{"n_head": 2, "d_mlp": 320, "vocab_size": 8192, "norm": "rmsnorm", "norm_eps": 1e-06, "attn_scale": 0.125, "tie_embeddings": false, "init": "normal", "optimizer": "adamw", "weight_decay": 0.034, "decay_fraction": 1.0, "dataset": "wikipedia_en"}
MLP neurons of a small language model. Each row is named by its layer, matrix (down: output weights) and neuron, and shows model dimensions 0-159. Each number is 500 + 25 x the weight over its row's rms, rounded and kept within 0 to 999. Numbers have three digits each. A neuron's up and down rows have the sign that makes its largest values positive.
Before each neuron's rows, "raises" lists the tokens whose logits its output raises most directly, leaving later layers aside.

raises: ",", "\n", "s", " |", "-"
L4.down104:484524461459467499505463540487467483529500485493503487471488518484502525467501489512514499489505467529492467515462501490483503520497476493505526505514522514496562513509495544467495547522514507511535525463520535532521462512504507495498489533498490486501488551516481496528466520516488522554458492543455524491496507502500528525520497515493462533521528518515475526481508497556473475488490498543514522499485507507476488487469483527474514553504513460384527478477480503527498482496517480

raises: "ography", "ological", "ology", "matic", "ose"
L7.down254:498495533493534519504523513492486496462500552485522532496486504550544497457500465508445492503478520508484482508488565465528472499552500520511510530520519458516493480510490486486528490526524498489513525518522519474486474507482481481475479532477516498554462503487467471534522498501509504499497511532485512473430488500520498524488490541547491500490500475455512494486512536492479500504516461484554508494493523532488474509490527498494479501434507533509488530512540438456518483454469513

raises: ".", " ", "-", "al", "s"
L8.down55:488508504476494517480488488488482502523449517507524488516496471515566454465536481499537455511500441533516472479543511525505478517521543531475518457524535522505488497468440517466520510489528500507512528502535510508484478461518511499488476535514482500475553498508486517535492506529493505535508502506532480519498501509497483456527546494546550526513520520487492489490514485576502477527460504503480520494497542497498479504474501545487535519506489469507479468485488485505539460459521504

raises: " ", ",", "s", ":", " and"
L7.down5:522535481514496514468483474506472488500465487482484507535491540439505515503543458551493458519533493502485502471521454496531446514510468500539496514518482482517496456511500506481516457525534537497547529494519477481486433527515543513534461498498533492502527516493502440492521518501442497536502518502523497495516519473488493493504508506543506525512493528525499482485490488526518514481467551444475508485468517520463519514517547504530509503510463495478501497509495542488537483469518513

raises: ",", " ", " and", "s", "."
L12.down200:503492491481521489470458537500508528478496478528515480510467524459545490450507507534498469510504507534534533510512450482495524469524510506489465548513495500475504421479501498494491512500460480483549517516531492508473478493537485526524483506517495449516506514510522514514509570482512495587535539495471504487547510459432501497514526526504516532479508532523496484500522492517505477532487506507482533474466526516498508500473515526477525488508468496477481512517471490469492514496531492

raises: "ional", "ural", "ure", " year", "iving"
L5.down235:493498543495526491511513498519479555462520502504501493533522511490492491529447520503543523480521493482502501469462493448456469531508521521488500521500536473540503580510528488513475519518460462474465487497483521558478465498503527522523480479468464465484478517525507498494525497474500525521492488480509521517503476503458503481550484484479522441486472525509485522490547494513492501493504507520509468471448500533535476484484535499542496480465487479540449523510514483513486479486482524

raises: "o", "e", "on", "ox", "es"
L10.down3:525468493521481521475538448502498467491511519518489501503503519536544485489472488537472509499478511523553488534491463526499494495521505514511475486508461524528444508513502473490501492481501474466469507463485487497481510507511560544475526501484499522481497529516511482487525554567460528556487529497480528516488489489487524502502517502499542481506518485490428485495474480559496511538510506493473503468518538491472479511469520518448466484479470511529498456537513487484451486504506493

raises: "e", "ed", "d", "led", "ey"
L7.down313:490500467464465461494488497516480519515506510448488491484510451500539454501472489513540462518488453550496491539494522504470495497469501496470447497551517540483488513515523452440506514511498478548489496446457470514512496470449500505481486504478485513500526531516526517517463492478480533537517494478455530544514491505499534535508511520499495481490511528511443519489454456535498488496472506518502493508517520495507470509482500519532531473515516531485471500510494467506524485461496478

raises: "-", ":", " ", "s", "ign"
L4.down264:499490516496481486498468532465461537498492485524494522487486507486556483471474495514520494531520482483509532530494476502519503483503538475488496523509524502472503509556507528515491501542506487497533508532551491507473471499559495484488471532503525489477527509480448496492481558494485494466539509517519401526531523506477455483537502519507468520503482501480508480508512462499535497513491551485519520483464522494467477530539513499437539497476486494499505488530487489470507499475545532

raises: "s", " ", "\n", "-", "t"
L7.down11:506473445517518522472478489506480522549468509459502520502472543506580517540489527517511514492498453514522482503481468444476472513487495502496479466516517503497489504492530530496447535535513509486495517495509519512506483497513518501448488511539508516526509542518498536506489526520533513560480540490499477542494513512478512514509537497479524533537530498504488478468499463538508485491484527532509519505501478502493488470492518551530542494536493426474486494517448520517518504471507501

raises: "rate", "range", "lia", "ral", "lio"
L8.down152:508533517488483505472548485497536490500519484543481469496500498498542460540520443508493482520506489447492484427522537483505511484498534542493491524515465509519501547505507443514437512490518474533497503536498511520548526531461506474487464514461516516507521458476473476480509508474479497471520486467460497482505483521500475491520489549473515515496490513509499524485492483448485513508484492477478540538479497569481483449514542520516489499480481496488472478515479494511484498482493508

raises: " and", ",", " &", "^{(", "\n"
L12.down72:479523509508484474510530522481515468460496504491494456521488516548495520506546517472514529515510405509525474524464464480491541467488524497490467504535540444500531457463520496496490478485494511510524498494477539503500518513512496527532531468481493516497488483507533506539500499523511493608492481528477498504485481447467476513478497499524530500458498531495540516484531508516481534519505465542490514481501510482506511486534528515496527496505472517509493513532508534508527514496521502

raises: "ique", "ically", "PD", "cy", "claim"
L11.down314:526504487524526524537509529495495483471506535486491543493498499535501504466447485507507478536516467502549498542488533476534478531477472483479493496512445480547497483515532490526504563536526479505493469483494548490503491478527514486511479513486503470498495503510477488516475511494471503536476467453535472488554443554485510452555527515512521478539508483505512460487436495508477495490484532468523502527501529515520509530519498470499506489492495540498491521513473523465463501498499515

raises: "er", "sh", "e", "r", "s"
L5.down267:547480493496453506471507473526492543549520507513526518474497536499520515541493489518516475479481483480462555510496464469512538476500531510491478496520520519521476531506479499522487483513491476501532475527491503501522483507543502464494502474491520527502526527434465459501512499474538527518499519512499543513514515495478466487551506491533429515506506542498467534474498473490533529525481498490484501504503525552483460553458505482475515528500516511551467483508460503469497537499506523

raises: "d", "t", "r", "e", "es"
L4.down187:555449497479485504491487479521490497505495494489512474519484520496494470513541519544554530527504482523511493496455478500497493486476499514501480526480474488469474452487487484468451498522563501514510505488501490534500525523517485507448497518492485522552492512504495534496521522504535507519500518517488537497574503528488502473511477500485472514550492511507509501477472531518487447504511564527424532507530539509488512518472506539503484570519499518492461502493491526486464509516521503